config = dict(
    n_head=10,
    norm_eps=1e-06,
    batch_tokens=[65536, 131072, 196608],
    steps=7482,
)
MLP neurons of a small language model. Each row is named by its layer, matrix (gate and up: input weights) and neuron, and shows model dimensions 16-207. Each number is 128 + 24 x the weight over its row's rms, rounded and kept within 0 to 255. Numbers have three digits each. A neuron's up and down rows have the sign that makes its largest values positive.
After each neuron's rows, "fires on" lists the tokens most often at its 100 highest values on Wikipedia text that the model never trained on.

L5.gate88:138119131144145150141119088156104115148136155114125129150190162137130164114121136140104135072158139109119094110127120127109162105144100120159092144146111133138105115097149095126115133105159143138121150113112125144132108121141102091081134149095142153103148102110141106126102129145170098172114136134138092161086122073115131109110097137143116123141153133148128148113092097165107127102120138109148127170120122111134150076129160107096134105101147103148101114120097123109143137120090136131128097085123075141119089151119139155163123113093153083099097135112095120162160133128157128126
L5.up88:109109082169147115149136112172101151119116100147118143133102102161096156101130143106105128062132123145148136140104132157111136130091126144098145107121158139149174120147155148123117143123102115119138153153138145142170111144141152118123117139112133146097125148133137119100106083177132130117130107157088154131125127145157085113085140120097110126090099111125125123116119123116144096173109075181119125133124149102110084166163137118164173098104122127131125114176140144113100083095151109133111107117104182119114106124127131094138156153131126128130139139119129116098135153176145081135
fires on: " 201", " 199", " 202", "v"

L9.gate248:064160125132134113149141110068118114107119099115130113152125125143127137135110152112135133187157125078148108128092141129140130128164157087157126121098125130137099129100111132130100106123134174095102119139077102153113122124127101155099110089133135086147125102121069123129161151125118187089162123154126112150110101125167091150125087148118134119122157125119095110137078121133118123115161128120128150108167157103128138117098103122130128170101128170162109132142122132151202146120096119117171128097120122125136099150115143136121157101130094125155100117103113134102109152107131135120
L9.up248:067114098131114155166147117152142127100101111138108193114111121140124161153132170154113119137097142134120142110134166077114174144158093167122143139129094117122127129091140110124118161121158095130132121136127173135140148091174080137117169085128143140092123119120111155111195109133121181157128059146131129124144099164112137135125109160137126159175164115091138174133151122180115153110133154110117119155092102123164124126133151142130138118147175160127080124076126132114169117111127148111103118123103181138114147094118135117143162147138132113118133124101129118134107110130122133138
fires on: " (", ".", " ", "[", "\"", "ec"

L7.gate261:084130136156124162121131173114177083153141133179137103115089141111143107125114107127086107161157090127112094097131124160113144108117136125112131114144124143110125133166089107190105133097108160127154142122121098136145119090145144093152153155120162126103108129115146120120099171181166096112133141099169142131147159095141134142140114141128110100185138160145140094105132129125153129104075139070154092116088150122125155095119147120128129119155102146141094157082151109120117100114138110146125113144147090175090122127131101152152160148122140143197125115127140143115156151111132136145
L7.up261:135132111113122156152127131143097112128103117176112112136146139142113092136134109118118157120126083079098122126139138111145151098120147166155102136129077104118131125160102111129115174110124094141156083125136111129099156103077164097140132156107146157085126097115127086120156143177183139135136121107121144100167139141180120094132132099109152140140101138128109116123123124096125077156119089074138106137188124160142101101094138139072135130125128136180155148094115139152138117142108097139109111118098118162141122169148110129118097116173104096156123135153140164141129121098094156122
fires on: " Re", " He", " Le"

L11.gate542:127104147127116148150094165121121117119155165158166105140105101164126140132096099168108147119182161147084114099076128095114162122130164119156135128149129117115132072114164104132135117142115156156135147112194145125134117108135105145100157171134168150110131104165147082117140107134146134146132157107132148085118149129131122127166145141095120122135157141133182138140126099140152091147163129134145144063117159122144104128118119140134143107195107141110083166111154061132072108154127142090099147127117163127139123155148114167156134086139103104132134104103130166121140143116162127119
L11.up542:131131112113145131179147149106118142075122143112152175113085171116075111132155114138138156138085128146121124075120155140135126152134104155098108155137117147115132140117145110135132112135203124138121092195142120160174140121148101093147099149108129114120137107097149147127112147133134093137158139157116068152126084133089157168112116146126129149145088116113139136134135122124128149118119162134139151140121114116105127154112150143131148127150142108136132129144127132156150101177171163132131104135144089116131145122118136098121150166172101173135156161092126104116112126124140166089
fires on: " N", " W", " B", " M"

L8.gate7:126145148109114178150078166180121112123181145127126125103158160141169156083091124142118146078124141117120146106127094126117130168127116167120109156122108109123131114128153143094083077126091138109141091131125084140131125119164102095134121089089140147105098097107122105098135124139111094108117084106125136130162124169167120131164093112119114116145117104093136093150085147158102124127113154140113136151141137125127137121161137143123121133095085150128114120109116102162100112139138145128101138136145124130101127140119116162101107130147125133166106105130095116108098171156160143114
L8.up7:163136103078169162101136106149124136133134124096090182097076101153120155126083126077109125118089108149142133144142159114111081095171149164156099124134125099151143115152150146095154119154169143103103112112125117118111126103112143134135138098148151091149126104095160142158148140098142176159113128110136138113119149162137140141128114141061126149108096119126176135119155163118094146137146141145102103121145204128164109117113117150152092161144110128134165122130119125144140140145166141132142139107141105114152109110120159127139162139101088136133124111098093111178135162092126136089
fires on: "ist", " Sc", "c", "ig", "ec", "ik"

L8.gate558:131123064131116117164176128128146126115189088168085136136181147151095089138129106152155156122116139123120142140120114072114160083110144125133114096134121090145193183099129134129130133141128120153136110174109128133157133149127108142144119160160145135142108126120163088129121164128140110118149122143134096111116138163093099116098155113105171091128137107107170090108090144142139148108131127179128142092122175111148100155099153113174114134132112149126166119100137099150091123180126103139142164116142129136152139102129111154154118143147110156140104123110073119111146170139137170131
L8.up558:162125153102128094126133090137144119146157128134125168112146122120122124127139149139147186166127095118119176127124138122147122182113156112116101143145118125153121060151119146168148122134161113128171133149095147143162163138091112124164101112122113145130172173118138098144133153125113108116100140114146128119115135120185124136133141133133143103140133132106119146139109113082171129092137128140124180130082164170139113142133115107143168140094122162096080086108138097130120163125145135121092114135123140097149139096104148151108163186119137128147107101134115136105160117120122141129
fires on: ","

L12.gate270:129129060132069134108084130125134162092137158111154129084139159194094133108107098122137165150151150146162157139128127142123099125096092127114137176158165152111164153157118120126118121111144099114126122156140135131155133129089121179154113087173140130121110123146131081137118108159133109109129117118130138136117148127139120186105138141074145095111121135134102123154129113149146123132122094130086086116146160141144099104131136136127118123120157155094153152100102124119101129126116173089150112150131138147122095102140140168148135138116169130174090193118148147129099133118162119092
L12.up270:120129108161135121150123133133145129137107135130168136154132151125152107102105212109099120139147114123120136164104188108148165122115123143119124135163134115143139089131162119157140115161127157163125129154119116129114140128118138066111158084103122160133119123176166109164139139092090131149142091141108138137154150109179130112077127134142183126115125098172161137155108129111184155104117128126091139123104142115102110155105147126125138098073136127122109129135110146080108092129136131176088069118117163148100122160123132158074119111119149116135103115133179117103096150103172130149
fires on: ".", " =", "\n", "===", ").", "=="

L9.gate887:149104163132140088103106096111098125119154114128108136117073141118172126130102136138130144109104129137109145183130082155143147081122152119122118105116081108141106092097114141128157146102099138126089124128161140124170114134116146106135135139120133146110078141128136150092165097116126117126114133154137118107079134181108139133101110120105166099164125139097137123158160137131193104095148144093110154142169143123102154108111087125148086157110134130130123140116110135123147216131105119124141126101111146137140172146078068133147147186144128142114090135150123140104178106096088144135
L9.up887:146121111120129137143161107153137142075127102164137134138152090148132099155100097114124098126088113110142156154119103123154127116142094108092097113130120151166175115115156117137125138112064126142096093164143139127130123148163116133128133129159141178105091154074121161128096139118150118114105131094114139130103140157109157110161111106120127121165118159058154131120097157105201155161136167086120167126123131130149167114115105144084133134140128143141140141108139151102135141162116095138141139114167141128163154110127124131161157111140092158101151128136128150113152108117100114136
fires on: "ed", "t", "ished", "ated", "own"

L7.gate685:105127165169158126108135150134154122135171108108129133132092149142125103184147113126125137089123080157169100119122095164155105110114112113158145135163123127112185132137103152104136115124125154134123130128154123122186130102102114129119160092133093100136131113108120114166104176101158106107077128175099142114123117106123125150145128141121127115095151141147167131121117176122128117125110115139126105144152139116131073084122138150144132140183140153082138132124116072119086072140146132137136164137124124145113168127110093084146187158158110124108102148168139153165158174118130097127
L7.up685:171088112148128132121106212153118159135098174101132118108085122160143131163136095138110148098115092128123139126130133071113124173191135146139114135169127111127134107139143135145133135120146140112109109118166108121223158181130111146118146127149106145111107124124118113166120128112136126151140101136117131150176116114149150153130127142125097115100114119166167163109101087104105117144134096142114148110103157161090091160114122120145133151183154150139103138144128105097146136106127122146163136118083155122124110146124138104109158108159110148166143133148124151139122145140108115091
fires on: " B", " b"

L6.gate559:156098166139166153122144104132125132121138110105144095124133121166153133154187083162143131140133127092048116120124114138147088123131141122131132124122159096147129130137107108144110136129166166149124123145134141136161122086146139068108088141134139196117108090135138152163152186073128090121139127150107144149093124126115130127103159102122153122122112144136112163098093133141122117074147126137166134137148144150135152127113158176164132144115094143133112137098120118136066152158087163165137123123116119114156139149134110126164157122133132107121184140136097143128158141135150112174
L6.up559:165103127148157171094148114118121115088159126117105137173118124148169132154181079136150145145138119127096105141119128183157097106150161124117139147100165108155122096151121118125136126100136134152136088130126139148185155097133151118085103130117135148115125110140134109160134171046124063146143115115089152143081163152101146159129187102139145110154119151131120140124118144170129134112112092112148130128161134130137181115111145158114154115123097136098149134120129137142112149145093170142119121149100067132133120152123107096158115111135110114122159122109118117135162090145143137166
fires on: "1", "0", "4", "7", "iel", "5"

L11.gate46:168137121127112169119145172158131126089164124149144120103131130135092104102143104170115096109167134119093134107148165145159143159144149143123106164102105119126136115098179109140118154171133164134102134095110122130110123117160155077108150152128131115134090085128152127165123151078154096122098147128136119146126097120124156123122117121104136119119110127108094148112091135145132157155136156154123102126131099157110133115133095119181130058117126143148133129166141124107080151080114167143152133161132098123124140132116114137126156158106095171155110143107145113133162121122122069120
L11.up46:098124118125161147145116169117111101115193124098138135127127109154090113131097081147143152090115152150091118065125108109138123152130132132126080163126128151112136167137130168139079109157112181123127196103129146105145134109125117091092182101138122150115096109169117166145100096098135125147142089118146098127096149104169094140074109132154143142137108122140095152146152154091129149160113128140158104139151123116158104129104109128128133114113138114103144126152120160099145164134150150122110173118126159091118098133127087124124122141131149080138129142105131127150132158178102134106
fires on: " F", " M", " D", " B", " C", " G"

L3.gate525:144139176162118163119173093091109138128095099120112121210092153087142110146118147149128057147143149119130125102152155098120147132101130130128162126139158148105155151132146088152155160064154117169127123117144129112134116095130120098101113137130118127190124133108105110108147148116096159122101124142101118142142178178132093108112151105119149133105118138116129149160148145119167095116168142147143150153115147069129126141131135134154163145127100193157147119103112150088095126151141147148148132158115161162122089126117129121092128137115133111113105129126127132114127107105111113116
L3.up525:157146130151159111082166141139115145089133142110121103132155159115131121154138136139110142136145124116141126119111098141100103126115110124189166161160117144140147116130125124140162113147080143148157144123105122127130100101161121108198096097157134116163108121143112110117153121155134112106152125075114139160118121126123135080145120142128142114133111114133118140150119060149114135150158067138078126117113144157190134061141137108119172103135099153098123087131137145097154170129065145137100103167145110120105121095091161091131126158097139129109135115128122130174149115114101141163
fires on: "ina", "ell", "av", "amp", "hen"

L9.gate664:133123094148137138115130132146148155140138116133115172106131138133095131158146126128114143125113168105103102108183120090095134182083168152105105114135085123117133171133127146173121137124154125137083047165144162128179121129123151161110168177158162145116123131112125116105137156130154082082174136145144128119139142122133108125103116124127177140121121095143121122107105144140130150152127139155093128102102147127145146143104095118123105132142146138123180093127169103114117136164122131097148154102127127131163151119132137162150064099158123138105136131137077120087131117141150176093
L9.up664:125121149160159104170167127138149116088087137138119145134105156125139099138137117124085149143148126164139140174116127133161113141093095136112113155097104137134081068065114112100133145112101122134166134107113117119099173126130088143169142146135162132172143132107124119165116123128125141110131121101152198163115152113147117126138109119162149124166097144114191135163134123142145133139114128097140133144158112123132147105122116128133163146118177127132103109077116106119137090190113119142130128133142083123110125138129150125121159155121105134153120086111120131121131171108096102120
fires on: ","

L9.gate597:172138110127134095159120139126153172163123118111163133159150107109112092129095094135147159140144100094126127113134115108110129090137142153126142119139109092162146135156147120169100118110108118161101106119098102139122160106134193095115090118128142147134181128109059097113099159133117111102153154122075122155132118149081111111126160148126108160117156148161090115169151153127082117114136174112152146144122120153146143130115138139114080151155177111092109118175134111127144119117115109116169104111123084123147163163138101135107108146120137121121103143099165126103101147170120157089
L9.up597:135125087083134132126132132141126161185126131120167134122137144121137145126132081123138133135131121182088125185093136126078087096151160149106150128117114104127147127130138122123089139138137134120127102103122112135094159122100198092132112109101131133111131114136124118102135130127081146107140166157092138150163105172094098117114135110091129169138146108129124127125143121102127140171087097104116121102112107150124150097142113138143049157134132138113108186138135120132113103112140133100096088127120085168146119128106098110106123156139112125165164153132131097040140139147114186120
fires on: " he", " He", "e"

L11.gate642:112129101133113162088164143132126137106148140094121160111124096147102127133119123149113135139119101124116163117137125123147138102156095125120120125134134086123119121123122120147108157125113157136122108109140129117176131172114172142131147139109140113098147131130166111111146134106124041178147134134150118107105090101169129122120104137130132125109144141142112145116133170096149131094100089110110143138149145103126064128152074124127105107164122150131124099162145115150116109115118158142159153100106090079095159151135102129094161077185140138123102132129080152143133121123170143132
L11.up642:118146144125090129132171149145113131111123134153147083142095141116093115105115136133102175115133095170162112126107128112162119111117121108113142109129146102142121162101099114141131157084127123091158114111138105116113122126124144131094109129142131186120157162181114075139078112114158133154122103117160106184092119137108117121162108152115101184131149113151152099071112130133114132123116135082103090114106159160145113119159114096129112134160128149083136119111132105154133126125099108141122158142159080165128101161137096125100124162128144114130096163101103126093152116122103115137
fires on: " b", " B", "le", "B"

L11.gate368:123145109119082155144124144109179131131108121156093169114153146126086156153107100159146094146161123128119118138094157152148158091126156097122123099129127163137147130109151124144137122075106112118168149124172129085133116101127146096152091135123179164072129131115153110084140158167118137129107139120101092145130082135113130116121146131094146182113147165123135140097211131121139120103177134111120125165102127153149149103113132145158091163120141120108145144125092100082143098104141110145146138152087093156137126134166119158116108103153147117122130127068149113104112122148105135145
L11.up368:168120104079136098141153105146126119130111123165139127110132148150127105126146124141143142133145130144113114129113125123079133109140100166129078121145139117135102133148078161130128120147133130112120096148101106147117111151127149141105119095109118110076184203131142129107116158119184135132119113118110201148103141104142122094104120146074120126128156157142112102138106129165162114127153158128101144096170193177138152133130127118120116121169128114120126133119127133128120125144105112169134103107160093182178157099161107185139165125133077096142093088156128151112088111152130157091
fires on: " he", " re", " Re", " He", " reg"

L7.gate193:089124132127125094164140151106135097150106164204115130128121122162141136082112121121164138129127101141117127144125111117115186116121162128144134140123161115110151147111110077123100149100104146125096113134148167123153117119119109152117121113138165181102144116124126101154163125124116114107146128127162141170154120148111096134072126107086139133167120119122158143083136100112129123120137096139123135092152136134167075158134131092156112109101097120149092144077133118155154156129122119188158104122099145141132155149151120156170106156165124098125175127132144176161112121136075154121
L7.up193:130148139112136119137098140169133162168134135148131110125087162096119127143109136159116166151115150143174130090141137111135123141133125170107152104123089125175136162114155147122128118107134127127156100115147121147084090119125148154154164163112119148161153161132101135114087137131133148099171139139129160102109128150130091121111124128185135109113142122140129110114188137140116136105153110138156151141129146097149119125118114094111087170169077155151161126056192137120155118125109128182184098097126108112119094129138103162152096107152143151101148164150155139097115138147145127108
fires on: " is", " was", "===", " were", "\n", " are"

L7.gate283:109135137156159129095118113129096109099123131106138165131134127163138117121153139171136136107061122107109112117147164137147081112147120098119137173133123151156113157136120149182132155150139086088107133117132178139155076108101120150109122154158143176121169156119150144123100160131141129110113132124157147123137105143155181128116124112142079123140096144185121158144147141148138149117137113136056122164088127153126109121120106135152159135147120144137123173112093076112144116136109156146169151110108141124150120133091130179156136080155100131129117122100128131114118108128112151104
L7.up283:127087138128121141126129124096134115122134113108096109140141111147136121101127100105095159080156087137127157138113133134082130126132181140133081131145140127120129160161150103118174136109161128137125112167126145178095111126114151162117132102076159114114157143131144114151179153138155092126140093125111167171101106128163149170117103126145150080121115123118099087125100156161157127136110146128165128142086147123149162105096129136139149160123118060173104138147120079164109138162137166127097153108123143147129117132101141062138132092182123086144104122142131131158144136129118118164
fires on: ",", "A", " and", "7", "),", "0"

L6.gate431:085130117137150118162108091090092131129130140071088085121160112152119140120144154126146145131101101147145141108112127138135113149094125127113093159112164114135134147134125119123100130091103159152117122157105133107130142148112099083114134130101078093146149091084100124088136083138132150123155083154131126086100135104112110117109128122129172123144128129137142139147105169112122117169144080136152155099130111132150135109141158141119163091180093140099152165146165136126099125159134092125149087127126134101108128123131144129118155127138185180070136127141164182104108138165135088114
L6.up431:148128126182159114191113154127154130142119148124105101148133083099102116142134149129095159147116089129115118123143130161116118153090086095183138146126164148124152195160124120131119160097060143111137132127096118137116110060160078096124147102105130147121109135110146111126114152191095167152116112148117138153079133132131144104135135155132149106119098126124109146190102133123135133147160110126109112115127127121144134106179138128119139152112112149147134117115146159133140111145142115162081136130090128100116103119092142141149151116132127146115138083175123121119164120132097126138
fires on: "c", "ig", "amp", "ec", "at", "ell"

L11.gate483:141126102100144164131116172129157138120120133151122090128145165122117098101098088150129152081148172165143123159131140124110105081086129143155130130151114115124127120131132140148152133167107135148108101104133114165105140124149118125106133194105125149122141126161105085131132138129124114088123145066144123107097101122139122116120145101089190154127121134140133100145158115137141141144151122119067173103116169130114133139146172111163122109132099106119173142121141157149129110135149111140115148142122119123063108120128094146113108142121144137158177091102113162131150116187154164170
L11.up483:100156112121103146112174125197147081160132124120095120138120118147116146094101106188117163142143120171147142153144124139124104142161159114094157156113122096125122123100149105147159109078087124156090099134130128118142140116115162102157156101111090108170163150079123130148107114102131155112155110113168129123151103174119138104121145160096112146078122153129150127155135095132132123126123109110121156129122146164151120140158155128116155131147101154117181109129094129137154119089151136080135126155091131145159122129120128132138158129099132140135089185140124129123113163151173146108
fires on: " p", "om", "ep", "h", ","

L12.gate638:109122119101119109130091139143159154133129128097121158132140146116181135108172129134188143123132179114106124107125123121116189079097149173129157100153124157135108179158152159135153126115120125107149144116102134105129107138124139124123136085134082158148132092120132100143131153123123145128101098150093161142106127069159139160154134117123165085172130132173129118121150138119098111095117128142114108115122138147109121165115148131128121119084114103175155169097168151120185117108134122125120160149143131132135156165178125089157135188129142121145185179148105138122147158110110121123
L12.up638:153100108123145154145094083134139127127120187114143162170103158126145128111097143097119130160107159136144119131137109145144154096139168163153124161130098131090111133135123097108124176097119080092111086124117147174133114116095104111144119108097120107089131114159130127163083134162120084184132132173106138131102130141111116120129089116121141138158115147114138126100175120128115147110104112169090166164190149140111153125121118162113130124124087115146114130155129106080136163107116153152114126181168134131130117116115106108125123165158136120118191112122112097125151105145116143085
fires on: "P", " B", " A", " P", " G", " T"

L11.gate388:094131156101183119097134055132123114134133098135125165180124142131120140114121153120106135109150148105126160107123109148162167090122079134167105146142122157111096099136150161129132144119114141115132172125129148112111136127094120125120114156123110124176100078145110102159100173177114159129131146164135174160111122140119104136162089095098140148146184114126102123163099123077087122168122134097127107126129164093107127129099109102109135180099129168094153126158149177165164107109106148142133137096153150107136126179140146109137164109113102109163158149105131120152118144125173135144
L11.up388:151188141081172110124125122056184128146147073131088125129170126103111107125153166137150119097140127139140121091128119097139143139134102138107110135119118109111147145093113110109099117124099123093130121124122166131128094142143108150102110131168139159147145121108068121147135086087102135126154150136138090125134137089143120127128162104084125134103153133122145208123135105103104111119162143148148150194100158136108142147102121129163114126086132111131125137131134127161147115146134119086088114128118144139112165121095119138193164068117113120124112114168137118129128108077150137143
fires on: " (", " \"", "[", " r", "v", " v"

L6.gate302:145191097170114113165105134115162159128098144135112132112101131134152107133111174164139157149112163123115129088143156099137126156173115143149144108110101153126125079100110123137157082091118107127148142159140127132147082099127130119107164141140144152128131111100130110105117161147174128088157126137142117113112078129126144099125162094171118111120107143126121147180107184161129139148153061127107114134139114109154129147109129120113152166121103149150120110136100120135172111142145142124102142086136089103139137139090132107134157105124085115116138068114181108111123139139126155088
L6.up302:134117154120133106157133135161108174114103137150107141137119113111133126096151138138140144176148162120154091105145121128146151168135112131096164113152135115152111133123120099125173119139149091163153184144136091095128109110100113113116107184098149148160153144083110114097121143142164106128116150151138111096080144120099100141139152137154111121143127099104121090145148142137120193139174132115137122132152118115136182086141098137077128121137123156160133121089103125133129117145105115146127143161106115154097119151132092106155115181139094101164183105123101106141111099135106114137
fires on: " k", "k", "ik", "ich", "iz", " K"

L9.gate668:096140128131170158158150174133158137158138131130161147132125107185098104121123115139148170131115097118126124160092090139139109139121096094125100184176114083099142132121133133132086110128127130146151146096189122138128131130094086145104134158094134110109128103117171122141115144120174099149145164107114149113124122096138120142148095093128132088083150130134151105101127099113103175122111125111150137143161134105089118109085101101148132129172084132073101127155063144123125115154114089168126167137159120080125152125125121111107111117126114108106151138140137143162132137116149091118
L9.up668:131129141167126112182157135110113132082191094120128132112101126115151110111133098097147157081132087178119132095126103127175102167119120138098107121130121131131085128120137127110149126103130123077124103124131095144156159115092142109136132114138123079120092131113119115116124114100141073149137112114148140169172133105106166171170140137136179106136123162166144182108085103157155128146134122121157100130105097158091127124143116119119114107140170134141137094132168105103104141119151106088138104131094126162114109139103102113111119134125133118121133145169094105101134120126118157093
fires on: " B", "B", " b"

L7.gate759:146123137095113152127144122121097130132129109146106180140135131145137140155145091184150123108150086149138115117124101086182118122132138136128145108092149080120171099125119123145127139140126118115113148147156141127160125142072130107169130134126113122198069122094105108096131142152133129128120138068094106116091129154097134126076118145108112123103120178137129165108125136141150160078118131120078157161127135130112064119133103145140103137125105100099124174141091132143183122113125147125113153125123168161142172126121066120106127138156115159144100136135102154108125105151096137157
L7.up759:115131163132151094082083096093119128105147082129146157131108076132168143181160111122111142154127144080140145162175142120149152125137144174129084140129135117146157111154125103142121120142142136153119084119121121144109113106119114112118116156121135144093101130113105122101119140167168156127111106096146097132117086142083117139102115120105119075135122173101113190119173158125151137110163123126155097128164124118132125130176134134127140107101167110107145136137145122064114147098050094118113146102121138094115116100089120178113127151136120134133111133118141141152117129153176128111
fires on: "ed", "ated", "ted", "ian", " American", "ish"

L7.gate221:085145116147116145115101121125122107136092151199090105162117107081113148139121170114130151133162120140119124175125107108110146119148154163128117136138083140189118118116109127122119106122111123189159139142153107137099113091150106131143129123104109102107105151121141102184163065150118129111138140144164174117118156171159156115148123120100131134139085170141158129131094148097143117111112158139092091122166146136142105110108135126150129153118121135131123166185142121118116119102150151133126129108105167073123097101122113064092118125133119137161121097136079124085142127150130105121
L7.up221:137158095108134149082100107116125114109117120115103144119127112144081083086114191139098141109126114097118132145157153177120093090137120148125072128102120122143126109157138140097148117147101120128158135136108102139138145123143111134145173135097101121096145118111170087175158146121145133135119115178142134110147134133143164122135137139134137098170099141089164121110108120089146114117124159146145138160163102125156097131102136120118106132129090119154150063174115140132124139148131169141084172177136108100108101110137090127116136102114177156163144098133090113128107077093134109138
fires on: " Q", " Sc", "c", " sc", " Z", "Q"

L7.gate436:162129176122125165127117099111129103108136133128130158118103144147144135103128106139137132108123155135108134080139117088122131110095142133120146112108140126099161100113121140144152112119134133093121110170172122139122139151133165166121099167143074195092152162136142104150162161110166113106104106112094116181141125116133125130120109121115145146107162142161177082150136145118089108102103131148100182106167140099077155136116100099074110133124142096152142085093132105097137110099113147090115110133137135098156132106125101118159165125124142132136141147157120152161105126117111144099
L7.up436:136139082127147104133099135129126150111164157141124168133141152158092107099144113103144123137120153164097137126120118160146120127125144102116139115132154116147128113130090163153114155122141120153111142115160087144125108164090113142100102148134101125125168135151121124136094137085113135110123103134176147121087146140142134167161104100051121143142133114135120138095141120118147168132180100150133107130140130151172114110122152163132122163093129116133128114152098095104087148143139102137082143146105115143129090140108085087124069115125146134121157140130052109126155114121160126176
fires on: " P", " p", "lect", "P"

L12.gate529:163125128145108137160173097124171094104082132126156144162105086152101141131125187128127086152144159123102079117096116105120133107117136109090144118123099126167153090163114130122156105124140150092119146160142166116147127097154112145108108139156171104164108098131145117117097125113142108106086126124144105103108134133109128084094125126136076132092143123150155136110154160144122163150128144140147121155105111144062117097116125122117116142159113104125119178120144117096095096114130094149133069175119085124097177127129174162095151137126189115161110141128153141115144137144109129138
L12.up529:094147147124156119172204117084143120126137138132158133143135130147125104082140100122144107137148146152112153065122131113124122155145068110139160124095092137089151128131119118124129131142114110109160133179123095110145093108140076120166177115147132145107074152163105139152095143125123122126150150121170117070120153102136148091099106150101125130143166159135116142110161145156097129137112121163157133101137097168157152157130148158175122160091106154113157125171118119106123131128137137089121138131142153119111114130118136106104154104109135131126140152108137119135152154160091137167
fires on: " S", " T", " K", " B", "S", " C"

L12.gate800:104113120132140164102084115123137136144150110132152153112141165177128133130084172105100115112119114139140095137131121135108162097109109132099119145129161122128130094156100103102138127083102113133096078148176143121157180102108155133153148120158171144095135120163112113123166154131096132128148151137162134162128087114109127130128139121148115128141150165167122168140081128137162159163139112106119093131147153104119103138141105105127076135110087122114123145104143092072136099108111113140144143166136123151137110154171116129113156119125172135138111131098115133105110108164097131088
L12.up800:174163122129117149165117148105088167160128159130117118126135171114168106136141096120146119165132116109140136120120125148133135160103159154118183100141102121160150089137154153147166118108124137143119131123118105142147076131092090149114136115130102138107172162126161142156093116101105135146138109084154147142137113118122124105104107143100134110126163117115120118125132156094169154144145082129133104156103139149135144123152144139042127108108105141170117121119154104125135119146104137185153162152114135146112117117120117159112138095092107154150159126113160106121148102116110080116
fires on: "\n"

L12.gate426:143125155118118110084102113142113125100139143173119115136163130137114093160125136116095117114111149111127137163142116131170111128108133110117099119107117127132130137092108133133115125088082100132141131153138114141153088115113138111115163115142116128141095143139140196110152101127139136112105135092100122147103098135106185084109097116109111110113068175136143164152170099129182136103140148153170157176173146120100130119112108180089125123161120129117136136117103132096137160116140130153134154109166177168118164120128062108159176160139160157089125149138148188114132111124104121124
L12.up426:156102107149124107099117146167089170106142138122107153119139094131109157139151131138123113136116097107144154142096133124137123133114158099157105111129153104127130091072126120097128134126146076114101131099131127140144083121114141075129109079100131085115122172140111155077141069111160148128100104101158138081126129133110124100125128118105111104122143130174137173107109158145148115145124124103152093141147172131101127129143104142160111110150153116108113145093125131112112117120161126163160091154152124173122119137151124137109140139137145135138080094145147166138094136120091114121
fires on: "ed", "ated", "ted", "ing", "ished"

L12.gate348:119123139140145143102125131116130103108133119138089130126157138127107086098129112111127111124160110107157124113071139148148151155111125121121117122143095142093100139075146099168118086119142116111140140125127143129154115074124102087114138147146108175173121126166118139153156145154104147153133119113130101132149151130136106115147141132125140101109113083109156115159070120111118102153130155145120136133117124119150035149080158132115127154120113150092100111097134122153120121124133134145150104092148113155126133155152138138193120112134142129148156135116100106087140139140158128123
L12.up348:149154115114147149152164126142192101126146128116147140119158105141106100119087182146097171151090149101139084132127119136111161154161161128129140144120105117110101109162116131155125109107121114162131121127134144169151143112105120151099087133141132111125157091128107141129140179164131150165140106104138111118117109097105114164159097145132119109128119135085155157150110090158171105101141107112127099163166106130117153157107097160151124159141084098117054083132098090197164154142106152118149138104142130154131104125160140152078094141129137150143113174112130134124094104139156107105
fires on: ",", " |", "er", "ist", " by", "),"

L6.gate454:144139120149145188170114140140153104158108125102092140110112143146111133153098127136130133118088128139104099165122108157081125128147122119129178141137126107144098106106106087182110140139121174142110145156124140142107111121195117137154138117094119144157089119129153107092100109132129112129149147143161118111159126119128127094136184098087105143170143181170112154134114093126099152119127073106150146164161133135137123126165090133117154129126116134153166108148117090117123127096129111137167146091192145169127137137132124105134155142094122092114120148155122103117122162129123130116
L6.up454:152110159154161135118156099150115108111061138092136093164155108154144125091172155151170091123124157120119112139118142113137103117123105130142138156127142133125112186142152128109110121092158110159121141188128116106163113138111107125184111192140137129144120137144147137122091129143128115124126127075143106126101153119146176100086116109156114147091148146063132157165114118115133130118133134105144130151130117104146162118142121131154145097131117166115112118100172116146114119129155127145129111151126106102149120108113139122106125150122162099093144134102147091148132124083136074128
fires on: "os", "ass", ".", "x", "s", "el"